config.yaml
positions: "learned"
extras: ["capped logits"]
init: "normal"
init_std_qkv: 0.0153
init_std_down: 0.00271
optimizer: "muon_variant"
lr: 0.00789
lr_mult_o: 1.5
lr_mult_down: 3.0
decay_fraction: 0.643
MLP neurons of a small language model. Each row is named by its layer, matrix (down: output weights) and neuron, and shows model dimensions 16-143. Each number is 128 + 32 x the weight over its row's rms, rounded and kept within 0 to 255. Numbers have three digits each.
A block is one neuron, or neurons of one layer that tend to fire together. After each block is what it responds to, as a language model described it from the Wikipedia text at the highest values.

L4.down137:154077116104109088096120100128156130124140159168177140144134128206139127148103083130143139120118133135071142089098147138057119062141093146076127084061136122045118178118081110119056144164127153145145150201158099129134145103116143103106055055209129159124099117115113058105188131158076090162086085134174110096095096157105085139102142131190106106126109179173164112102100100102095121146133
L4.down1142:080133116105146116132124166097131185101164136128130129163113120198131120116157132125187081117116155165166116145144179109112067128113144116151175124045128135146189115081135178134074124141074117156144127135156121175099158163096128149124166135085126110138165179152128137097063117133124165156150163150124122151118091114125181139129158069114094134156145129156096156130118060103104172157139
L4.down1209:064143139122107124161138152100135170192057111148113110133117162196177129134114166120172167203144118153089114154088125092145099098165120122123169123083139090102128127101123110103097146105149168191159102165163100105158120153156078114153182120171153134088175173109108111125103161114126101088193101106215124147171113111123103085120097129119147144100179111127174109072130111082094109149114
L4.down1553:123160085083108130139122105137136103198131139149090185148106121134080156145170106082153197104166085123178130129158150128092122141127082108133192165145113112159178128158084093076135192151101165192113146147091089132131077076125173114146149161138101137178150144113134187198121124147168177091183109092093090139148150108085174077142106077118078165128101067158135128105141135124124145146128
Description: Final pieces that complete a split descriptive word, often an adjective or adverb, e.g. supernatural-ly, heaven-ly, fur-ious, subvers-ive, overprot-ective, plus some plain nouns like habits, remains, roots.

L2.down234:123136036135168107189182163142118182119112133134121140170128133146153110121160168106109112146157096119087134153080119104106093140132115134083214130114096122117097132136149187134139128131192194155113125088134208117104101176146117110150093148162134172163116129162095171103145119197110130128132149125097161136121078116097110094098094176060130098084125139095129139151106147142166181112144
L2.down563:150084183168175179110132161087132137128064081103176166118119113149082152153165140173092108104167165121117166206145128088096139150157151087155118118105151131137155166081091140080123097142174135126157111153154142109085106102119158097099109114117071072112096169119153126144059134110135146123107099135149085156106150124101134151130114125087163101136131124134092132096132153128149076177174
L2.down620:137130139114154143085167164161187150135152146125120103117142123153140077081082121160093140148115132116143106118089105133127109098100118149133097159088117111134136132091127184131098131155198140149144140153146217145121189084111149089106107149136209125091083107125114163162100169157157142186160113117151189133110128109089098114105106126172106125123145151182175116134086177141097161142132
L2.down924:103137174153141141142094175082151169143146116130125103100145108152094079068141088083128109126146148113134151174153124111116133110181140193103100136143075154155151144133099112102137179136167155100166128152122131149144137122164093062117141063136134148142143002163100157145134150122093142143208121129104140095134131088068140088100126167085171163108104027100165125121135181167121110164146
L2.down1021:127162055128176114125085154155105083131102180120155150118132132131145137099126109119120141173084141147141128192187108095099118139115136152094164103115118125134129109152129059131135126131147142176177122173109188111082143147147109150181060086109160137100163077101115130130074084160172112120170113120114135103096139143166126151147104142101151106088136146124121158088090166135102096120180
L2.down1059:125108170159169170106100140099110121107126088141142107108095164149098178159123137180078151175156118083097173123131081111129125159111149120140092090146176101136087111145122113138111147164087058073063122165114072153141056153082057183192122135106071125106118150125109155179155096177157073147185198159203085184166056124138103151156130019121118085103136123120093111133081141143121131131126
L2.down1080:101126107148187183108123168113121104100114107091152122122091143147148130138113131168153156089128094156121115111082092149095081126101130126169136152100114111091108163177172134147127143137188076146107093106130066130151104111151150141142176136083108130142153107180112109190190049098093146124140093124128099129113109092136153151106143170147136096068085140110178142130102158107155117172155
L2.down1103:147136126142139152075165135065132073123146136138136141170122140128193107151123113055103129108131111160135131150120114088190170122158117187113066082179115107109120128102151121122125101153107089168118132142142168102083168129134115158166137098105137124171141145098083094130122174098174130047195146121123146150128140148111127167108167140117132152094111106075146155054118119118089106101125
L2.down1204:131106150153182118118101130123192126124152105058102156119139120170122152094178114152137193158111155107131075114151072163109078092116143152097113116131139114108137183073148111100161156156118130232136089158134184176149139196146143084119088111120153145119170051197123169135124180114143135149160112125133138106186141087136092101132121082098165100188138095141130154170146115113135136124116
L2.down1322:113168112114135107143112115157122155126103132097090098182112172117144173135114147110141087084123105196165120164111108113082174148142112131110172174119065139101101113049103153117141159144135094157077098144132159126139129105114118092067157121114133119155123130084103126080141143093131102073144099104119132132144100178119119086139121102128139141103109116103143123115126154115208130148174
L2.down1550:097185115027153097145140085111098104147109156122104117080113102111121129216118141111137094138087160130157127151142141073115147055064148078129163132141165111119117131161181130111142135091196082121117099170152166118130052068060117175163150102116149153151141127151176143188104090165118085139092165092117074108172139227167137109132101125123135138139179176064170137086112143157129099173112
L2.down1592:186145118113154113212112089134116181123151105202099129137033130127104100142146125147144141096093084191158126117057088153127073144135170178098073115108137117174139096159113141111146127148113133080125124158148108139114156067106184150166091082125140087125102117125121139137111137156090120106123116150128048149074139142146124110075121116117159136099089130092116133115098190138140156087137
L2.down1733:163164113146120157192158107132136129144209181063150129084069140144153093078130172137156147088058154144138168108165113143129111164089147147137151139145145148072132215174116077131140070079148114154128129151120154156140120082153095139140090095150157089147200168176119161110107153103193126097100174119139124086102108109126104106142098117183148092144154156105129166078136162115117151158131
L2.down1783:126143150148112101108154195146196091141151105174134082074082094102153134099172140233105113164135128124093164091098100186122144166111151095122093150204115108101115142125108099128090116120161137141121117158107146135059137030156111084148159109066111189135135146118216196109153119104163127136078114094088061134207086168144145136123111130143084144093129090124128122124137111158149147155109
L2.down1847:114149127085172085138108132135052107132143182112073100126120139167143068177112187163102108074122200137165107121092083139107095128132111164174086087081128105179119139034177132131188158065094146128142169071073111134165131115145088118156170100149130165108102155093143141078142118151086138163144168133118089089175097135140138153113102177131111141158163150129199159099120147079134123126093
L2.down1910:177131190071095176138147155142102143147089131188121148110123151105152136053124159129157054094179039160104113157131110137166130142077127139082139142106084103105133136124102169193118115087146126127172111110114106117086134125151112183141121093128104106107160121142166118127215108145124099077151209167126146129140155116179113121153111140132182177147163138115151168057130121101153110118189
Description: Generic head nouns right after a preposition or determiner, often opening set phrases: in areas, in cases, in some ways, in fact, in order, periods of time.

L4.down13:125137090147106184106080088120103128119143149073160133077125070112103159104142119103181105110054101098111137195128151108163149155125145120104172139092162148099164107120161122200137156093135093112151138164134098051143095146111159015130141108149152101159110156152120097045088071126089083139131185102189131114162098049155112144112152119129113144153154152135124158159152189061177120161084
L4.down527:100116169082113136154082125079128118085138156127159186117095061081113123147158107109139091200147080164098153197118107169147103151084144097112112112136119182158167122182104076139089144094139127147147133119098059146089133111112093069145164094126093124116086169141122119121063082125181097186189119179142145123093148144187173142109097082151095156132127111180157137139145175190088112133102
L4.down1390:089124138097121146088088131108124154179167139146137131130114129147123162113079098113062121148128117126139150191130145179198060111142075139042115147146097096072147147099173155137130071141120072184132169124135152149122150127097110121141176132151135125128152186074172101065145065121140117194155160181193110093104129139116134093056155109074154109188151086124118105164100136122174169158158
L4.down1482:093115115126166089093116134094164105124179163147153111186100138146105102138097107125140108125154187166110166184049165138139087129121140134095119084103158139116173098137145106195109126094114141161111168110122140127123185114138136069139169075125135143174108170124158112095117093115119103133150107174206102059092138076138106105132179164101140149105093179133146132125131149100180147163153
Description: Last digit groups of long numbers, and the pipe cell-separator right after them, mostly vote counts in election tables (109,353; 44,221 |).

L2.down244:140145121083133117126112070108148115166100108209105136120173117139074128138070152155078047148090089104164154127108080119169136105139129154091111152133176124105119095099210078131114128141087164110126157121118133127123167120156081083098121124148137210154161118170198132110145139158176163149167124103117087163112098136129156066176104162131118151127144105109177152167184148094093167116150
L2.down380:122170085158181171151086139130080117120089115101095185125082120115133126104134133166105149173133092148154145214174167166175122087067126124139147094206150114099152145135140128130108071104076151085178158149151150147136177080107112135169085178118116130149102126123099196123128135098207106080155131129121092153171092205119167196090063122153130100147139111123104102136122070111115161099150
L2.down390:075144179138116126054217082099115162153141127177131126136129148105178130100081150125140147163127147154089154152133198132106127153151136072119186124140125147161074080139150147133095087145123132105119149104114122114117187080166098121154087055147119082131136165107121148126142059139097099084102168119135110076133086110131118141105106159178126059133207091168163147142142125171137111163142
L2.down447:107185142130129122088136145120127157141132123157161147158077162134112158171099083130127118178118077117111076124188106155117071130125199188103128200143100158202180122110072088080148170077126102136098137119110141159152123148113109148139120121197132135153113178146117151164077121158136142104155131163145122120061080110085068132148105102135095157122146141161138082134142142139130131124147
L2.down487:176192117146074175200125067079151139110142096166103183120115106060116076112116198175172190179121062091050103113150143108121136078104097116090148085106108134095067138155118111080139135117125131140160152064126057128110135108140148156113125124101098111163108160169112159125088126084132082133131126136118149100174117158136150129137106094136147118197104124077150097255146150113085177098154
L2.down495:158133115083161142078148070203122109144078065069114152120157144098155100102157062136195163136120108172091125122123180112087096127121130109099134177106126086104130145133131136093068108132195133108130145154183137159141156130186148113151092107137151096119110153159103140175196148170102086119144125088188136079157099122217123097146090128086183110115110149076130090099116116075127123124154
L2.down641:197206103136078080125125113092170152080120124125139166146120167068135153188142143089115132166159112110148092145126079144155148110131113116131069085104147141120112065162092112107080136092119186171114117095164075144142160127097104171177126158188089182136149094148118181132111114170130027083161121089104112111103101150086150105150141095098157163147141175123207115145169162122074136164098
L2.down1458:159137087090071090155091103108086145153136132089141116141165118145141095110142128113135107115116176164140138160124100114171178175093174153184150149123055112136070073108114097148138135096072126073177132109143084159137132173133133113172128129142202140107096149112166121146122180152121138171107114137117063146153109104203154137113082167112118171146167148107085133072138128148106091104131
L2.down1514:144141081117112140050108106134124115155104122142106125076058067143082107105159180096110109135165164150160103166117189108117082148091197127123148119096122146178117154100147098155191127153121158132133110107135175146055172126093115138130132129085149158137136182183131106105121071128151073172168197115139124097126070099200140142133154092140126184181115122165097125116157132101069149134093
L2.down1560:096201127115118125134099099092036142132080211115129140070102119087098169107147129102124063159155101087085045190213151133086103117076130136133165122106130077142142094158171149154098136128139161137157133098140152135123111134172147158174105122180117122134162162157141155137129136145097111131197152160111171153144125196155135156174090138174073156126165165063154141136114139137132147150133
L2.down1843:115148130088119143157176151162139136124127103119101113154098147132145063134125101160147117099093138136127127145138139080139050086095093164121116126085157138129126142123084158099147137111135127194135129145112125131112206082168119131046160160118115100160137096124174124134154202140072120100132072146169140122151130133104044150158105112129130117106081166127120107141071172184099121153089
L2.down1916:157139133166102143132154063085121155123146152171135197085173169105039137159110185127178062113156150142141065099164132137101091071065193100121097188155114068125122136176136107119089125128083108145142098159160083109148116094161115120120156100125066088167134191175076127165121134113119099138166099118120139171154158160158130114081101092079184110189172129080107129129070085094085155146123
L2.down1963:105122120109108119108077124150177073132084096126108142124167062127129105125132128108064152180124146165121106140076137166115126123129091170153121085168081156152143181101094157120087135088126145181073167123117077120087129158152141103125206087184129157144137114141065107116108106159161114125141110101177129093078173151102139163154163137157105171183117141096160163169131157163068141119156
L2.down1974:067158176145134069128084038096096101162101147146132117111156172124136121124126117125104143117159100119094109062084121127151130136135106168116141127129090115085169077156114096143087079112195094097120138112144131119136114129164090157162174159109122103124129137120139126096103165132125129109112113132149147166114165122191159167099096111159180137138159126134133144119078124181119126098132
L2.down2007:145093043179119124114113147153140125141097117106142166205128094157130103071126142116076067095084185109063103114145133101124165101109124142143048115176109170130094190102141194139070069171108164159089141077136093161153156087105083151144120080128153142095124105140103138201171150100132125124077114100149096096179129110096131070194080151159100096143185147156131166136208124175059161076133
L2.down2011:152190109128100135182111126110153161077127134138106158142067185123099188141123106137158088158127017142128094089150145173096180172146165099064091131122104133162142108163083092093078092102097117135069158051099112134166094144091136079113144147036184103108191130171088063176145104161163156105117140126156112125122103133145193135194198160076175135182128110115126201116125083083133127160096
Description: Personal pronouns, often after what, that, where or a sentence break (you, we, they, them, he), plus the final zero of large numbers and percent signs.

L10.down1846:162147131108095141112097120186092096148101137144140110123195134114124131171157124217181121131176117118120139158141128109121116129111148131144112118152166089068131161198095107180117174110105122147162108146122158085119128130148101178102142108121137121172141123141090055169146123113078143119125058079155169079133118104131094099129085068089149131073064110158108130070163116153146107143072
Description: Mostly a capital or lowercase D split off as a word's first piece (Diancie, Doughboy, dice, déteste); also decimal points in coordinates and table separator rows.

L2.down72:159143153150141136132160096128145100187152144117123109122102157076122148171139152104141160133155056091073149169122090099158106115145124119170176163138116174103100165083080161111105104137110156200151215042169125117116071136100125116140113144121111138159117098157146133130037151065096137163105189124113113135147107114136094101091123087123111120130147088137091208109155131085187107111119
L2.down145:186113078124139101145145119175110114135136140143135123117149147084155128113102193154135106081169106149179093142121162119139107155166171132089103147118127090133166152143144125118174132135046083101107140136141109087118070142180114111105188128123140139105092099095109136135159086150162129108143108130131098079103113081190097118134180130081135075166085073166156112095119071146147102099119
L2.down265:124156123131152106178204147068089174128112101179137132152111101147104129162155117068135140139160125116154122113170225132179127079191129053075102092107151171181146131177071146120153133069189163141086159150099135087166107165125126108111146137096124180066152082114077144159106100110149148046127107103160091157108105075148125132120103088200114104101070143081121169107147144093128124147065
L2.down478:129119146059213134158152141165100087175116084131182118122147130116098107163124137126126110160153103128103089159139087120125123133119184156138054103109207106076143170121097154102080183141147120125135152132169113106091157166135154130149124132178081134162052201141118143175127178116201141129094100140132140166187148151102161107137128112120114129058121094147124131092158107183152132078183
L2.down573:177145111085095127166099116153097157112167113055128111153128107151109117138166169119146130123093112114065129111146113168144138111074133115167166124129096066123141183100097170051120066102158122113120138171114105144130130116106111113109093086138179116122120069133183113148110047108074124141109126069164114170098118099080156088094180136093119117161127149077108126112129160189105133095102
L2.down575:073163144114081094143179152111092137145211144128100148034141111132149100156141135108106153182161151107159125127111081106138122090129155126181128136063113116129085087184081150140151124169140116057100101161132127104147191113151146158139135032122135137158143141134132065134125114167132112199043156106042174120158088149082137148180144129187114181084095116152147075145123125086101124057138
L2.down634:198162166126126061105087138105176109163132118112106170153084219142080180084131154164178189108095075101120041142168185163085149128136085050109115142144153099220161141089141128125145130157123151109154140045170131158133126135150143169123121102129169133182052081123186112153131111106089183084145092168124097107141135130164088146137071141122212107130163132138126168112129075125146116091110
L2.down675:129168098135120109085081097132119159107164163131106125067119116122117152145109104106137091131173168144115155133104123125154147064058131159129141102106131153162098178131131073130158165120141090119050148104136139118161142137043086102177164130185175134116162131112120184138127172131137146127118160134197132138071125134171135176090059123128101139202145097113151127092114032118137171157037
L2.down881:098162119110129184089119089121135182037143162108087130133112087148131107063144081108185156123138147117103121178127210137150135109078201172143168145105112120113147145131132115075118119112226090143180181134141091082135182102158080119174146111081155103167126120077072121124144066116109099140154110109125152117186132071174132143097141116149096139171072116102100059143119174107091130101076
L2.down906:137143092124144132099164119053176177092135112091078143122102088171149161051112124092121173184159114090139152116094146122124087073134143118126155153061133068114100170118088164078140063151108137095133162099121101191166150121135137109142132112157108052160151098093109098101154163154148159099107124198131087131189122126130127111144128089132205161110094215071081135124143116106078132074097
L2.down941:143115103113187129061151148094157152172143079161114120111132199079092115112099101112097147107138105125125074122108145137141086187045151109122145123132120110091163105125159141130180178161092101157116152103141085138095140136146147088133172147114146145149120133170144162101143149193115051172161058133155079137175134146101106071117185111091115118123133102120115160169111155115092145080105
L2.down988:131181122123116157115144137108157189159148118145130132140115166118127132094091123107154078198155142121188137087114149099113133131108067154123152142085161140156152189171095187122150158187121057106149157096086114151160136121163145082130079152104125120114156115148122061131129160127095148133087065142089146107079097163163172164120131170136134095147137089130113096140122127134106167143183
L2.down1023:181123158162116134092092116168142112084178084143079127072130131123145187065081122073145097103154097073067131173153142088121124167111141180162147125121184155109137105095135116112165066124130107129126178109118098095123125129110152107076130109126199072094147133159161112122147205126138094139114120103076130165151163132155102085144108142120169114119108130186098164122102095155119148106068
L2.down1291:088133145054168154090137113114168150117104108062080209147150104118119143107115084119159127107137162149061142116112145122158117122099119155114103188128145144131129141124135115095164129162140085103165111080113151109135147132194136117150082092118204094127187097107102136149117132172118125091085142059114110133210147131152095128124116181152055108166118067122178091109128146135119130123159
L2.down1660:139128106074136082150141131140119100094142103173092170142119166115164154156101179086133082138111112095081127124148106136135065118118132126111094123162169131103080111171118143063125118117116087116141098094082095147087097145118110122147154141149147173144091141157180096115144103115040112150055135133106173072130149029116125133085093107129132079116063163169157141162120147164172118139155
L2.down1814:150144163159123138110159159058146141118125116166058135128107111153184118115163146125152141129119092175118091099230110101165118121129099163170083078082163112135130072112099127128114153203110059155087183120142162083138130149169185109107183176144091153116059138141155091097111163147136107110118104146096108144091125140139138144158098159132049108109079132154132132144118120137147124140149
Description: Markdown table divider rows (|---|---|) right after a header row, and the first token after an opening parenthesis or quote, e.g. (typically, (born, (see.

L10.down1541:059154142113111139148080163102127157175112171107131162109113118162056155115121127171136115195099151116152098179118110124127129093140104168145145067109202123077078166097111108107103124190204076097117126135114114116090116109066150148170163174096163187130173120078117052147111129147137187129144126155146130132165135111070150090145065129118203089082122159077163085100198096154104112097110
Description: The subject at the start of a new clause, naming the article's person or thing again, e.g. he, It, or a surname after "Born in X,"; also day numbers in dates.

L10.down884:119133136135089104100099146103133149197108098144112151117120102182103107159117101132135110168180113164131124102150173114132110084059088130111133133072167233109167105129183161135146135070135107123141114135122105149118183108086113135155070097164084133098144154137186077127145093154128153100134106151145118127172112113120136087134115135146067094118163111074124114055112141129177092132112
Description: Nouns that predict a following preposition, especially with or of, as in accordance with, intersection of, in love with, agreement with, in terms of; also a few table and heading tokens.

L10.down738:233118092125181104087107137088119106175082124130107131123104117136153122131087135138177162157095177066163097117145075180114142072082092104066133139146115079158119185079111148120122145171073122118118107201109181164155170134224093116171102136076122111107125056160147156118159178143141121114089140103127129178099039133179149121122103101230175180114098133145127120124138143122081086148132
Description: First token of a proper name or work title, often "The" at a table cell start after "|", as in The Forum and The Beguiled; weaker on other name-initial pieces and function words.